Part of a small language model's weights.
Size: 16 layers, width 192, 12 heads of 32 (4 for keys and values), vocabulary 8192, 9.44M parameters.
Architecture: RMSNorm before each block, no biases in attention or MLP, tied embeddings, normalized queries and keys.
Training: a variant of Adam for these matrices, 381M tokens, 5806 steps.
MLP neurons of a small language model. Each row is named by its layer, matrix (gate and up: input weights) and neuron, and shows model dimensions 48-143. Each number is 500 + 50 x the weight over its row's rms, rounded and kept within 0 to 999. Numbers have three digits each. A neuron's up and down rows have the sign that makes its largest values positive.
Before each neuron's rows, "fires in" lists the words (lower case) most often at its 100 highest values on Wikipedia text that the model never trained on.

fires in: "national", "of", "international"
L7.gate422:468430527445542570558448497510543463491458511532502490437482468504511527429461534553526574518492484594535489539538499512454578471415506444539417539465403511451550417478470441499573466439473519501443435479556487409492569531459516516513488557529530550610446496605519532472466509532439566537
L7.up422:541533522491456598465464515458454482463405443560442582566550532427502485363436536564404595511595490464592497552442495509419513555449629463535433552458523450562555537529544469512491534402506511419496475498496461483514453512492541530553409577466509482394461432503453474528529589494416495475

fires in: "is", "into", "serves", "continues", "lives", "enter"
L3.gate234:539483504421443473439472500525515413537560483595427493493413446486480513444519410469460541575539504622446510471535523494461514491482571500439467407541475452563514492516515538572584515470366515509457519499498492504419521578515458519475560571555541545569485438496537452499428508520453569562
L3.up234:464476522433514453540470570558528454570497471492426505547519572519545534492506455477478420596515556589394504528517613488447485566453482513486529460544407547515449513583478568490473542527527600488515529511496458464476581505464496494516489427576510579561489497469508471499415563508488545517

fires in: "new", "leeds", "pura"
L3.gate333:584492529456460491574497503491632510510466526569519471466543501546430524555537481491537538511579524546470508508617519485523497467529529488555502469448397610527601467461476477522480532510439463547412500493472425493405448594535511465441507620462440434531605505635463532562519536498474440566
L3.up333:555470556526561535466463490504460575451465514529512450417497467449595525465495522468499499404471559521512542537557494432473521566499608417489540600433447456567493468491460467509554518498533425527464470358571526460500422563534487462516457549493454381472554509518419511470592469478513490474

fires in: "he", "also", "never"
L9.gate429:553515487432431491599502469506568507442534445528534505464615506500492476376444483548498383516525544483540481398515467515512522506469531628490462472441476640452406544471521436471518565416489494563563525504486464498453477540442539422500511544527545622546509547532556462517528513545533555449
L9.up429:505428489494507607483623488507536508448531552545577386453431583604581465425522388566580523523555402503436549464499463504516502469473533493534458589486533524503482470555456411458505518385509497542490444495477493421460481432435515454452506454551456488521543561509506507476523505513542491467

fires in: "also", "of", "than"
L7.gate425:603503582443427439476547464496530507535553511587520596423484551516527571515550593441484460545436486513590461488461477466476563401463548574531476586502491513504549469480518476488377534450465490604491526541468553489456529530496462522498552457546566518534483558497575479494558553462503407472
L7.up425:432532521474436435451477539519546511510580519457544457590404557457556565586523431561489463504463446614451508545523436495506516498496475620596489440522486512423527492547519492493398471495560588528607528437469536499469417373421531450526550495422508577453409557465485443524544418540468526529

fires in: "him", "them", "it"
L2.gate429:574552405468512523588440538546509478442491474431506515453452498404550446424481508522533431529496488405489519532478512450547444491553541395509558568551440491486596552425463544555439608446526441553522440407532506463590463533511520411594461528527504473537498490547493428587477499457484554558
L2.up429:536520485448524460516581529496502466490435472511630490417476550554530486519469495564545499521633586466501422476530585492483537481429573511495570428481426515602547456457505359527526463441510425497472458513479390532523531500530471555554556504519465550580534522471538553450439441469501501453

fires in: "station", "changes", "location", "office", "action", "development"
L2.gate133:513490499487559453532550448567568484495484456578539450425530487455502668509465510449503471480498488424485547554523456463464525543519460613518521609451507564491542522470442461492545531501450550518459471499472481510449579536399525503373533599536452618577473545552553428498467504459460576530
L2.up133:507482575481407529555386486501549512569472521423505450567438504514431509511676524489615486560478480532506539584595439583522442405573495419490474455457478496513489535463490530552445564477553594537532478541484477503423431532536513525565556470546540435482472497539482468495440459533558485498

fires in: "one", "each", "seventh", "that"
L3.gate304:477576485414484497567637578573604484478456537477534487380488442512461454472531488550519466612505500563438467476463539488531492459605506564499469529512430463525570505512448501598584539505442594537465533508506401419476543488534627486479538510513390568536408541561546434490422545509479480545
L3.up304:467514517514459581470506576540551482483556490569501516513437460515485458539575601382450422490483564483475459456435322514391499515519454543485476560490532435519489434587470555517452511552467474484418520521512500476543490467530527511522522503507387498408485565514480516512462489531483555535

fires in: "only", "most", "exit", "first", "best"
L2.gate390:512497560421480581605594511623552471450510428482456516374523476522593436516492498476525518484539546520627453502450506487434531591593582518428462566454487526454438472576532511572486504616506499531510512424439498506462452508538459451455497514466526530507516505507417520474568521416474506414
L2.up390:518536506497493500571500545448497507468434529501569466555541577422514504473533620450509400560435571456578517542541461495504561441494594590447522490432455591575519476561479467408388545531541527499507528459397406504527453573473481608385451543524537350468538479510459572489533575429522590528

fires in: "so", "such", "well", "like", "however"
L6.gate503:488549389457527546448536551443489497565517470453572454497572483487425462519491458554474457439526481466547537491470437534506520378593551478515466424436494638503569572458486549505508453467436428517449537529417432420438461558544488527506505466429555566583562434540518335411443493491462467564
L6.up503:429466520523526512505631507486489510477530504457502506518518473562529452504541486461455484473585433546489499492398479581482506458522510436550570491530355523483583473521595570443490390521503469522510554418416466464469500499452530484620555429394609482542444431468478496471527498420469482502

fires in: "of", "built", "up", "consultative", "out"
L5.gate427:437465586481492454500532440505505433512448511438483474578475518565428572483495461532423519525505492584574494527588466476517563433504574589597480495516422568553500547452491545554495627427446575503463474387454438513492460478568501474416494538432512518472559461558548571546488510484498497575
L5.up427:505467544473582356461439439571469467544470538439485588546519505479520616480518573482599410511551562538463498559535507476482499553445526493542530481480428529549525471535451596521472500472396621441466433562533564539548511509513446456454469505617463534524451466459463485545432570508498503480

fires in: "such", "as", "like", "together", "saying"
L2.gate328:505593544495530512402526519597547444537433575473523439470509599457409520592516461569521432551462539498581502475501440485511524400608495465478438495457539625519503543492450502558545524430589541534447458460450467588445444455460519497494510536496508536510523650514525510498415483524484525507
L2.up328:430479419484548444463508422551503463484462537553469466509536512597457550495460475423385526509438478601508548455512528486464482498563579528577508477562508505522511573498480461517527445430573493424492390408532485477563554434394450478489486481423441514530556470467533530523508398538527550662

fires in: "first", "second", "final", "third", "opening", "debut"
L10.gate412:577471554513565506558560510466591496469494504463597481462527451552478560471512535513517482533500498491467492492522452441396531487492487506554364497435435565600480514380421574529525465463476473570507525551482477472495459446514431510607480490538539397458463459510502364533544559463483423524
L10.up412:446512464547510440437626523547527530483471462442504545449497420512449562511424532488465525536477494469553563522535495498444460447505484471512444519497535469507501570481504398553592550479556416457547550506519532500471458492532567513488587580571483455518379535450552429575565481554527521394

fires in: "out", "backing", "back", "head", "up", "east"
L6.gate190:510586439437461601538555564489467514419466505545627564553442573496521564480530493366562493521460540509513489488562481491493541437516501570463525460474512520495466571481460482576456582499426560631458479576377456470484467557532554491527561573498453505552526467500527514504488465530470445520
L6.up190:532460568590626550450508480490607388492504531530499467505555492431529579439646550531548433467474547477476423585506487463418423539476523505508498565565428527612543417481510497517489521531459565383577545492505553502516446427419442521403565490549483487539425518530526451496534543434489548504

fires in: "new", "of", "copenhagen", "news"
L2.gate478:557491527487428543643506458466515444487456470487517438481542426545436509516586535507586513527481522490500453412539432453531473531517519553517504571525543524525534518464479440516534456474427452556530436443471451472514401487557516539494490545463592431530540482515508477564451560426486400423
L2.up478:524579566510475478453489513413489510525620505527504450427482483504514399588495474504434559418548442565499518497497512539437428487432420451572518525482490514444470458457532451450516506484587398493494506503517425591495561500497496594469493457588445467509512535531455496537503458479466518500

fires in: "of", "appointed", "as", "president"
L13.gate108:476496515450493483499447448445599444534466538581479475497548491518529487466527542456435436596479434496577542436553590464511592502419478521589513445409529493492505498527398464459442535408458560536542529448469393446541515521508476430550451446497511497584486436602514533381505535523510464497
L13.up108:490556512474485569496401394409481510503559518545514447571441545617476518453468531493460493502517387518502448503539501471564490512430449523493440566440579469572552507507498515461421505436485411510522402506517395437477545601552635519472531552493519440406510454626544573479579520560484504453

fires in: "so", "war", "park", "ground", "during", "summer"
L2.gate126:514465520503474460522537551534447510514544543618553428517549553627479452592472446555569503510500448606512471501516538482477510475447510497513525506511402473475540506572457451524498460516471477488463558427477454553460596567515443419521538482521548506516490433542446439506462466467492499521
L2.up126:510503588462514454478514608641510500533416498506554402464535448568626491521517525460498501390481470475550410478540532570479492533514458406563604601502498551529588474553488544604448566482611573468434436437488452507581481508526440515458513542538419516498420469503476547533526492481478553465

fires in: "into", "to", "mitsui", "enter", "entered", "represent"
L2.gate92:492470542443372512494442547545561491522548518558470466500447529528526479530521552549536463514620518549495466506496507562521500511551558581465444593570449545479470481496411452497557473489396471560456430551455444483456517577465477562460534491474471514534499561495430495553527516525470409559
L2.up92:483533556447468474445384464552516520497531512490403414485449533500542564419538554488450540487482530521477438557597499513557473479435565547486525435549504481589492435415473489561639484550453514500381433484490492511428506489410456472511572551461463461449516473523440502408535521522528464490

fires in: "is", "was", "were", "are", "railway"
L9.gate347:546521576453532516510468572490508414454488455560448509529589516465319556528451480578454478542578570547592489387498543540487570553482452481478397553503448515477538467449509504557519508522445440512473394603395457525420523581580461466573429555464436476538478485525531508537469551438416472522
L9.up347:479460486497546502529475535564471529484531494495519568491523562495490543541386447528599386524550538501494535425497453374513552544506515494416494543516462529647452512435514486498531466449474540485601491560561572581581529482490521431528479411502540517468581488509553498546527530424472573441

fires in: "life", "up", "years", "death", "uprising", "endless"
L5.gate320:491568476535417557526520477481538427483468461507403404412481436555407535602535416443450485539560521515496492505517512554530504508542506561481386533502566421507449517428521463505500579440472525520465451504395490521429508537450532547513480592561541459577450499495514325479442469413458494567
L5.up320:499532588494538508597514546498575524501441464437520524454539536505545493513497587525514449559529470473415373522497479597427440389575461498461568466425495454454513497530557497509530454613515505465393489504451491452454535418378582571550491557567452485576460544531477477465542478519538518472

fires in: "during", "spring", "months", "summer", "winter", "of"
L2.gate188:506580473435403492581438463535524493515431515556406391460578462546518554592499494458520460498509549490489410474408535489465530560520477600480463528477468471495431499506486462484484476523482477527526536482510500517441505525486521494512507597472547537476557535586469408576436507421512539536
L2.up188:425537504515451384527552502520482509603486515543519567571517526557470535584522477502532404452556540472475418467446534519423548503443490620420494521506547496542524460474437534508472397525532514488402531569499450397634452479490472533635511526479437444545533499519540542494433464499493476523

fires in: "a", "very", "is", "was", "are"
L7.gate23:517579532419447583456531527491502465487484458469435549545420508526472556546512510482502509556569461645551468531498407426603588458479498543433415541436551466475536473538485548529582497482471461506429524580490419556405528534502607432566512541451490511551446414476482507496558594470474473485
L7.up23:526472517517404602502629619535442516367532448430491556514345549468581498554499513473467464518503517482452463511468467543485474526479504536469533591454508461579480472540522466487505438527494499446511526582510475564511495490422553584542419480502531507592487528520445516520540491477501548488

fires in: "name", "named", "surname", "according"
L9.gate452:560501546511427604486417421541517501547503511511495518458551486524499460502527462594560533568523421486415561482566534498508649429533503422455409527507521450482539442426488473494504513492467459479507567575442373592433408499541487585435470452548570538566452478459482499468513551477577395543
L9.up452:505495450516499542483510470455521500594480551530621591581497530467454517550434551549499531538508524541488483439529416456522494437476488465406437527558509541529555457492448495403533493474529420456542482496508441471473567470448573472462433463519517471559398490485576512565473549549545540543

fires in: "well", "most", "more", "best", "not"
L2.gate404:508536452420427491535591543528550418485411471574464528449494422503485572506421515444543448647616602510419531537513448495431527475603567646429481537487527525518506455565520552545622489500441465523506520566477473483460523526500485515542494558442421552467496519510504476522494483420464430500
L2.up404:479585487450542462452476575481412487502588468476536532592508506453584557674483507458562538468456484527548550607468436468436450518425447525466471528364477565514473448525487455481438471577547471499576513466432480411488494589510515568527546540599518547493591456522503487531448536438459613460

fires in: "of", "with", "on", "any"
L2.gate298:522590450405470522534508452575563464485499506484492502552504454458595512474550520485527423594461577492502365543480617467517469445583520640520477471537531602522498492521429487560482428531499495560514517606520522478423498501591477460429539600497418529548444468518563491550452591454524480561
L2.up298:528531480504546490519493503498524474587536528537608438468515480523515534528614535497466449534523522499507559460559482495576556441525513557451523516432507519570368470465445452563470439491525500531543488510494521492400544518520541509491465525502477606465430492530515493460566455476533453474

fires in: "on", "the", "mitsui", "in", "of"
L12.gate315:510524481459468503495554476539557481466543423607580454496564461558421461460573480527551445560531540432585545512489506418472597465478542562552373616486549504431537491539502501558486512464466480569454433472498498500422483477548521505543527569458545511457467489552522501495502551541439500536
L12.up315:453464532498468483409477518505545470452490474478550539564597599476479625413466444542504492542549525474548480564425512547462550603513532433447486505480434440439496546575558519532541439497552563476534481558431506588444457463512430390459508509524478447426503540444534463512454525437503532532

fires in: "until", "before", "when", "since"
L2.gate135:526535505411536459571505431496566510483489492484567529314547478492495485496567547524551417499485454519517438407483597561510574457507570478518489478487528481548616517544473523524508478618461521642492536486469494544484445467425598442568480535475466528548470456522564544440469473430530496532
L2.up135:429501486477503428572437513544464485533543482484518538508580507503528482515633511485510390430453536443515595502506549560512538470581432451483465511502581530490540546558494591402473516567598558494529574470415515586474456484438537547559483553448481448494513545446468535522480442505495537485